Weights of a small transformer language model.
Size: 10 layers, width 384, 4 heads of 64 (2 for keys and values), MLP 1280 SwiGLU, vocabulary 4096, 20.8M parameters.
Architecture: no biases in attention or MLP, untied embeddings.
Training: a variant of Muon for these matrices, 13773 steps.
MLP neurons of a small language model. Each row is named by its layer, matrix (gate and up: input weights) and neuron, and shows model dimensions 288-383. Each number is 128 + 24 x the weight over its row's rms, rounded and kept within 0 to 255. Numbers have three digits each. A neuron's up and down rows have the sign that makes its largest values positive.
A block is one neuron, or neurons of one layer that tend to fire together. After each block is what it responds to, as a language model described it from the Wikipedia text at the highest values.

L7.gate4:126131126143089108165167140152114157104170081130144110118115135137155108129127124120133121139130149191147113151098151155144129126137140129140115121102122120114166139127117115137080149069085081112154127095132134066158127135116085116171127161117155174142146126131132146138118134133130106147
L7.up4:121148133092091155168108122194108130105170100153120121108116168181159112101136100148165136122147142168134118136122085128161139144154120129117091134117140130135103142139134153127105133094120094145074128144135139150140125099129112154140113084100159178147148113116111165141123093091122153115
L7.gate13:151149136120169138110144112117122165122096126156106121114092129161159112123138152154138143139138137139139168157136094105118149130141116094125154089128150106121166131112155147100160159098133110154087121122149136155099116142141118167088105144131100116146117138193112163139124127154122125091
L7.up13:123138145126126129134113161088159145136110177162128098109106149116153108116151168093151152123100117158124101098113166165117105140122154152126150163098189165134083129119124096106138083131148108092128147129142153138115132130104106118143128147122056126107111119144125142149107164086091108135
L7.gate202:133157126139084155131121145095128096170149138162060146132118129140108121124139120082169151116143076149107151124113120134129104131103160108147175095146105130128151165089119119131175123094108154148153113145088134126087130138127056133142116163152115143145116125124118114101109140150124177140
L7.up202:150167119105121122150122161114133095169143144101112131137118157136115119104105136075118156119097095107085137137123106136083151119110138122157125149172141176126147134141147116109137120106134118125136078131103070127122081091142112135129150147104126139095129106076131123104169153163166126161
L7.gate207:145146093115119125112085124150130126125147143084146116094108159147103089175125101159098106088142120139134136113148095110119116119135147152126130112162122110157160093166136154136150158100111111127098153166100150173137158092136110129139076126157108140134118157185099101098081139164128133158
L7.up207:100126118105152120120136088141120109130138113143101110157123142116135123165142084110130130108133087124145119167128153124120114142105148141128109137144117113142106114110118083119104124093122146147122115139127146116147105155136124120096153103091103127143150117129105174103142156141130123134
L7.gate687:091143126111113128139087130175141129123107160099122116112076139112125110136154079129140120157137118116128119133147148126134120134146159089142149132155155111098132114118169110112117095116145087119126123132127115136134124105154112150080154121130130144156133155117133118129122097109143129062
L7.up687:124183133122115131137137120139149123146113128114104127148135122111083120087139086147156098107133139190171081176131136126173149117129106132150138118111156120133136137116197164102111151137112140080122087124176104114131111101160151172165156118131184144122101106130142122146103102116132127131
L7.gate908:144111167169156113111100105089136126144088105129127096102107149128102134132110173121159111108128089155099123159117112160142062166118121134124139148128155121100110155174123126139158147089132128140159137137119106146122145178117107110169156106134129077124107136141108093170123145116135071126
L7.up908:117131155154141086102149060154134126110103118121131112113112126113095133114114090080134140135157153154149166106154147111122126137095116164089141099161139155102116139153161133091099145111121120117127090113153158156100167137143115147138104154150105139162127133109112105099152133116110120132
L7.gate1172:141127124156149107090086180080116111177128114135088151114112179116145146132106161158135155185120163111117137149127083137134120153166145138176084138152107128166142160161110152100081089146144124062159111124131146117131112126133112155140140097083113122172177128127061137095125085152098125126
L7.up1172:109126122189177099144116096118154131110152130126165107109134111111072114129123133127177112126120120106089182110123075157070153145088128134089122148129141091132123167164133088099129110126155073161121164133121124137127106119130110146104163162109148162151123137147097087147067113123134167147
L7.gate1191:110156100173137119129102150144140126115128137110133181146091137172192124128149120112145088159156122131097110111176134148163102131121083146107144144134112084126131115142119110093147113137185179143125122151155123117162133107152135133071089150149138120118152114138125198123133154139097165133
L7.up1191:131128177111108075073098122135108137128100076133145103138127138117121100117104145137141116124088140144127140138152118136158115129147162144131143091148144152164150127130173127128121143170118141116148117139120108101171196130114124149140099130070085151117068133132111100098113142135122108139
Ranks, titles, ordinal suffixes. Word pieces inside official ranks and titles in biographies (rank of, Dep-uty, V-ice, Commander-in-Chief), plus ordinal suffixes like 32nd and 88th, and other mid-word completions.

L2.gate887:132094140157099155145138143173094131123087134134117144159125117123119146161101130137126138128110092110115164084125120103098164140150081153149110158144125127133128160138124142090148130120145158165102117112087147095148149109127122108125131147140101119136119141180108130164161136119130059137
L2.up887:128134162136111121108117134124116112117102133161129159164139119120145105175122129187123174140095099077137155094111138078127155159110090131165084104123135100135080139090127122064110093135107137099101104160094116126133131123132130116134117103136118139146115152146115114119152118182116085148
Word-opening fragment tokens. Short two-letter fragments, mostly a consonant plus vowel, that begin a longer word or proper name, as in Se-a, Co-ast, Be-ijing, co-ordinates.

L7.gate64:152075156127136159115153175081084136119127102125112138132137148107109129159131167114089140156129151097122109137123100098116148141107091138160160125101134095092147125094155128131140126079108098144184112084135142129182125101134146127115104142105112127169117162111128128121136165103099120099
L7.up64:173131087131124153091131163118101164116212156123088122153156174095136113151132123111132121125175139098131143118108100125128105120083152160188148132065144144130156156105130106172156138106123115128167140110111124112089133100111159167096089127085165129143116127125143141109151093103117089093
L7.gate90:123118122130162175115152149109132108098078098125156139205158108142126112161109139115124142116084111129113172120167186146095097112121111121166122146110139130154151092115115123114118136127121125147185170113110120152143186107134098133149141116155103165108068131071143120135129094116140157105
L7.up90:168117141152136117171137173131120109140114123152139081137139133108095141136133094135176113137119061103112066137131131101135127115116101091133103125099149178091118123099116124072158139132143181150192053130100155130133157105125131133152151143091124151086127136098101139126133149110086129122
L7.gate116:098143120115132146144117137113157132086138146168121146118110111199142145132123120138118106196116120091115140129121118171125131141080149105107133149121137108105123136117138134098165158148138103107149148104128138140134144098092113166087143118104135133113134099109130099102096141134088126141
L7.up116:114112110122108102162127173098154119138133098103134191121108146089105154122118115098123143124094128122087100159109146126156153107155164139100111080140146139123141140140135173123131110108137168099123151116127130131124165152119152153139100181118176189156139193155115167124131129095174160108
L7.gate195:102113143138127137128113092097129100144109138124101111148151150138153127156148107137139132114115102111114125138107095130118081167152118133129117105109122106087142114080126118099105125120071113079112139091132139102126099133127122157105137121143138133141111146107121121083103152105119105128
L7.up195:121148113137147131124143152136167142113118145155154130110106130140143103126126138141129113137162106142116098140146090136134129108128114118145147107120109122132155115162108162119165184121147129100083159113103100084157149125100145128102137143141128146122152157123119113074136160121110126114
L7.gate691:115105123132164157150114083084121127118153105157111155108135126119161161168110164085138151121156109092132140127130117138116138110097141101122113117152139087150146113076135124117133124125114102156123124131152131117145135129142098126106101123140105166117165161109084160062113107147143085138
L7.up691:137136116127174113156137145134155114139115128124116181140165092121123101160140142178127178152192126130084126077130108114134105164095122134143153173125124148103135137130128157139153133158131143132124140120139152121147144123140104148085140100114156090125145120119137169079071096084138124172
L7.gate885:093125103168096160151192156134112111125121136166113118145148093133104153139170113113107150079150075132120140144142127166116089134160106167154116136091156159127083131127112100121108134153138165139107132158145127150144104106123146131089088114123122148123135167117123069116133157133078083117
L7.up885:099101118098084158162156150162149071145090130159114164146135108128115125133098113128095138127161105153066151103152184137103129119138147112123090135067125143103160115148113106138097105054152139117128139152126157152150135125121185128107111085099154111120106105078151113112104120152130147146
L7.gate1056:122115140152131143111114101110130143156115110073139164118142094123121119105150092132124126139112152123086121153112106154115139133150100128137080111116141104137116129148147145094169129122109116134155123103146163111120100123129148123099138143143153098168181130103151131126129163134094113153
L7.up1056:121106125137119163174108140109151132097104123175128151109133131131123128130109137109126139162086124106131112169104128103079108143133106111139087109112141150095096116122118162133131096143097159111113152128125110081129118095131101146113120101083109074108075117104135130086121162116125118130
L7.gate1217:108096109104142140127161133111122119115131110129121087112144101144148111143134136179134123161135141130106128113139094123150164145099129122179128123159143140094133143148100144118117120113079145140081092094091101099114172128125121107125115133161114136139087112089127096135111127144086132068
L7.up1217:091125143139115142128135107125093096109150059117121169158108160122053083148126121117112148106164124150145151133138146138147138082135133125131118159126140085143185114083124145078141152117141154140132113085167082133145135127096114130130142122137119133137107134137126124107148198119131115136
Mid-word name fragments. Short vowel-ending word pieces that open or sit inside rare words split into several tokens, mostly personal names in lists and credits (Me-gan, Gonz-ale-z, Jerem-ia-h), and sometimes ordinary words (re-aches, pe-aked, Ge-ography).

L2.gate153:091167093106139083115092114115120111083137146129096108104103135109077121137141116132107111128161131159082130126120100116122173125090065113178132121143125147105147103147102142132173152145151105126132117153121106074119149114090136099136117127149183204127146131072073124131157129146136141135
L2.up153:135137117161107121152132179149173135139127147098141097117082108102136159153144103162149130138098111142087131118120100171113168141154147129137106132110151101102159147168099124119133136165134111117129099133130153184094094160107121156112119142207163117132118115131125124120166115152154101158
Wiki heading closers. Closing equals-sign markers that end Wikipedia section headings such as === Films ===, ==Career==, == See also ==, plus occasional word-final pieces like ors, uc, ists.

L2.gate7:123128118150128151134144145140146120155130118122152134173124132138140106131091114128141124116102124164140123112121073112142092125113111106112136153132153130150132110130102106114132123101101095085143081135134093146154098139091134161172141162145141165088191132111134140103113109156131080147
L2.up7:117143117090143105116109146160121112127122133135115164140130155173109115133107130146150125081118118110098176106148051143124082112122118115091155125136115140138143115153106120142146169105148111104104126159096113120166124134083117144155183156114115144120122131127110124119110126122132125135
Ordinal suffixes, word-internal pieces. Mainly ordinal suffixes after numerals (3rd place, 101st minute, 16th century, 82nd District); also mid-word fragments inside names and rare words (Mat-th-ias, Sch-ut-z, a-st-hma).

L3.gate157:088087175091151087158132121088153097134144064140108127129063154122121105136139152152150109143111118132093123130186117130148074128104145148123098134137143124094121140109157127091158136158113122102143103114080151132169139145127143159141121114145144124098132150157118100130121105143114150092
L3.up157:118133120091158126121106123180130143124133120130120087162107118108145107134130127133104112168091154155103141175175111150090089163171137135109147163128131101128180100123130156118159134144144140094138124132140126096097129094107105157155196122137139127085134131083104152099145120062160146106
L3.gate379:114160102120137098127124159104115149136164123079117122119133131150192119108123132113113131125142127099118165082119136118173113104145124131133134141129156147124113127085149106173101141111117178132128071120138150114119147090182147159144123151152155085103148128131132178084110079095136140118
L3.up379:117081127145145089126111158142064142095097127159130077130132121111150114110091131128127139142128086085127113084135128140124149087149143124133125120191083121133113113134115137147123118117161109115091109117140125101133102159144110155131090109126117169155123103084127159100152152124161098108
L3.gate462:097109111147115129124109141142130113105137097145148117166124155126127081164168189137174137103140088130130149084096141134136138125172114119143119112114114133102118131110127127108138123141092084135135121138067136128144088142123111186106147109134102118157143152159121127144131101137091135132
L3.up462:129079129141105083157102093133129124089171102184126094130116110117160153116094115098099099134180126107137135090130139153144135131139127125120116101119167150143123129128124123177145126115120145135137094096146141159139083156111061177167095118114092129119134104158153160153155101136106103122
L3.gate825:138139131092108164149149147148125150101145120147104139137153161143138110124120098099157091105109193151125106131106088150137118057137121122127089160169145132148123128151142130085118132121124161128138103205133116100077106150166095131173103105141144150144163134151136126134098128107139145145
L3.up825:116174128144117131109097141146108143161158116136097090139164142133150130129165162113141123103102151150143114154118127164139116109152144139110114153138112139138140126126145132111139085137112174099105090183159128108144136161139090163162115135133095123124114114170128128098079156120156139094
L3.gate976:154168111130147143135064147098138128143157166107113131119162151115127124076116122128093106154160094172126120133120123108120146140152114134152122116100149136139165083121121142129092163135124115131084132147164147115111128181106130113154145135114128115121148124137130132154083131138151124130
L3.up976:109113121107137125112086126138151151121122153108136079142116136130149090096139108099102155155110100140111127104101129105123149091173152139158130114118106073087102129190106084118121101145106163112147155095117169104125155124150128119134105146092132135086113159160131172156152119188142123120
L3.gate1068:087144101126133132132178100143111143169151110131105155146111140165210103153121192152171084185136092126128109111102125187170140111153091098135114136127153092116156150136154139131104146128099177167115133131090110150103115103107147109130175144109133153160132109132079098135154127121109124164
L3.up1068:128140143129112086193130141119137121144154158118120114127057110160143113139138146156127131152132111118097140118096127124165115104159126166134134116156096127126111142124103076127175142145154142152163091123142110115137157105139100132135138117093170145110106149139122131132115167144128098131
L3.gate1140:139166083113105131155129124118149178083094122143122101190065128116134087132133159142151144115143136124127140137074152109149108110114136105120170161131133132074119118113125149146114118155177102137099141118182121156132091143153078133168179127147153113156134112122127148172129100125152126149
L3.up1140:098134148115109153129153118141144155113111121118067133114094082114140126121116100092131102192155103118107133115106124117124142084121097125129141122131171115140118120163122135103151137142131111141115132186200120161143098129121116107137152110129154094125115131114140143102106077119103146149
L3.gate1223:125135134113134156142103128145116160114102081161131144168097119137103152120107140153115157117107133120089151118146125135123135102131138144140172110163145135113124130107128140076131141116166103152087153125138142148160129106110112136126167177087090141116127153085170131145146119107136073191
L3.up1223:140122140148110141122162152116107121132152135107126140108138121159132130114135141141145123111120129123116112138165111150101140150129120145138086148133142083139105172137117133061110130096110105136138143126129097171150123095131131138129140164136154178142127154125112097142128172108115107126
Ordinal and superlative endings. Ordinal number words and their suffixes (seventh, fifth, 58th, 3rd, first, second, third) and superlative endings (highest, toughest, most), often in rankings or sequences; also stray word-piece fragments such as cry-st-al, every-th-ing.

L7.gate6:113152119112136127097126157149129159108144136151146133154098113117139111127203117169105103137126107168121113123141130149131143154126154146119165069135165123163140124121174110121158096130128107098113164168118112120142110103126092100134143131153112124153156106163168088107099127114066123170
L7.up6:136144139092127106125115134136164116124144143114139087128134149132111111122115115169142168150102146165086181118171115132077118105094139195126128121132119113105126108085143135115125114136121082107126147152130103129114105126179117098092129137143083136149137118109074132121142166106121147062
L7.gate70:107121085129115106125114110136168159127136139142132103088120155157146073139138100131109142100077089152101158134156136119152102176148141122118139125126143118147184118133141171151154139158129120147145149144153150098158143127165096129106093133150090123083149161123100119178104128113112163135
L7.up70:135151108125124107135118131138172137145138145151155109110137136110125104147137104136110192142073080139142142135169133079140103152113174135143120104099105138122161113133109150129172100124151114098140168168133166119146176146138134096115094145159084120108125155143098110186105148133089150137
L7.gate335:154131080138134181099125109128133127129086132130098131096117158189115148094152121113135108090120129151094133133171107112120084143155118106107108169100130124151119141135117168148132100161135160143089135162156123154120125089124152144185123118126114109122102152134104145125127166171090150149
L7.up335:097118095153110111113127152171126139109117103139104131161183133117092147143144186105125131062158134103125108133161106116126140105110137187112140152120127069121122124171087157112151135190125142115137137114108123104147108086092153147103120086065111126112072138121137163104138138114152164098
L7.gate369:092171147098120129142051141103144143122133140109144139131110105152161156119112109146114068131099117109086172131132111095134153133114105094120133113126167086156152179098099138113116121128106125178107136116140137138147121120120111122142146167131125133155151080107138149141102127129104092125
L7.up369:115124139123092101146141128123115202158091133156162093173117131158136098116131114143121105084084067139095153122098166166173162141148099113144166137098141108170135127106107108119057067152131104151158125170113133125146139161127132147111128092135115118151157106131135122128123121149124114126
L7.gate442:075127112133121113131146141154148112107123122152103083150125118135143100114117094163098147091137133152119139074133110106137126152125106155143103110119128131097111124133074096175180124138117143123068098136115116097138133107113141145123076169116090166128056151070145122131121115136118120133
L7.up442:134142114150132124131146126129169137102152146162123092149113141130125165149139133108091117128137123144125098104097118105109136133154113109132134133109160122144145144114095077115141112121120136140136123164149112110096133070135167124120131137150173151139097120113110157175073094123100175113
L7.gate535:164121125137093117135186109091126116144129137156127130107171124111109152125150138099137095153171145160101126087152108100113146143129143132142143125148159165149145160112099148108113130134150086114093116135080119121110121117137122167120131110101089136148091151123096126136101124140131158160
L7.up535:084107131129127142132101148082108083114123146109129134130139114119141122155145126112122120107128122154120116137130163127101123096127153109113113112122119085184113098118125137105102134132115135112119133140150100124080094169096146111128167141085104173096133083165071140121123104143133173147
L7.gate913:135131125121071088128145099081133109136124153121117114095129106139130173139124124104146125091150149137091122114109093149112072106106121123108151117137136143165155147146157135135167143138157141156154153139142099116155159115153102113149093148086146126124104119122137165088128125108078151190
L7.up913:117147102144153174134143109123083142116124101129111112166107128158161102117134129146121121088139126151159118093094099151146128096173083168111153137138119085138137129111124115083073091128153140131135162119120101108112111132116100103123056141117186114130118178137127129113149150122144147125
L7.gate915:130123093145128122127110095113139149096134140180126114141117166201173090081183144155153153092144108093071096110131132105138107103119114156150115125109122105125150123105086089111131126093089129126130141172148116095123143162115138129110069166137110180117114097150142112152100105127113147117
L7.up915:158126122152122157136166121161114124136128116147158136121125099117099154142106129122113151131100165117123119136137094158211114117115118114116165119098162184177148094129169110153146146143164116123107135173135143178152123130153091078118129102151154110113139136127138116142132144136129130127
Facility head nouns. Final head nouns of place or institution names, such as station, Highway system, hospital, campus, complex, often split word pieces; also is after a building subject.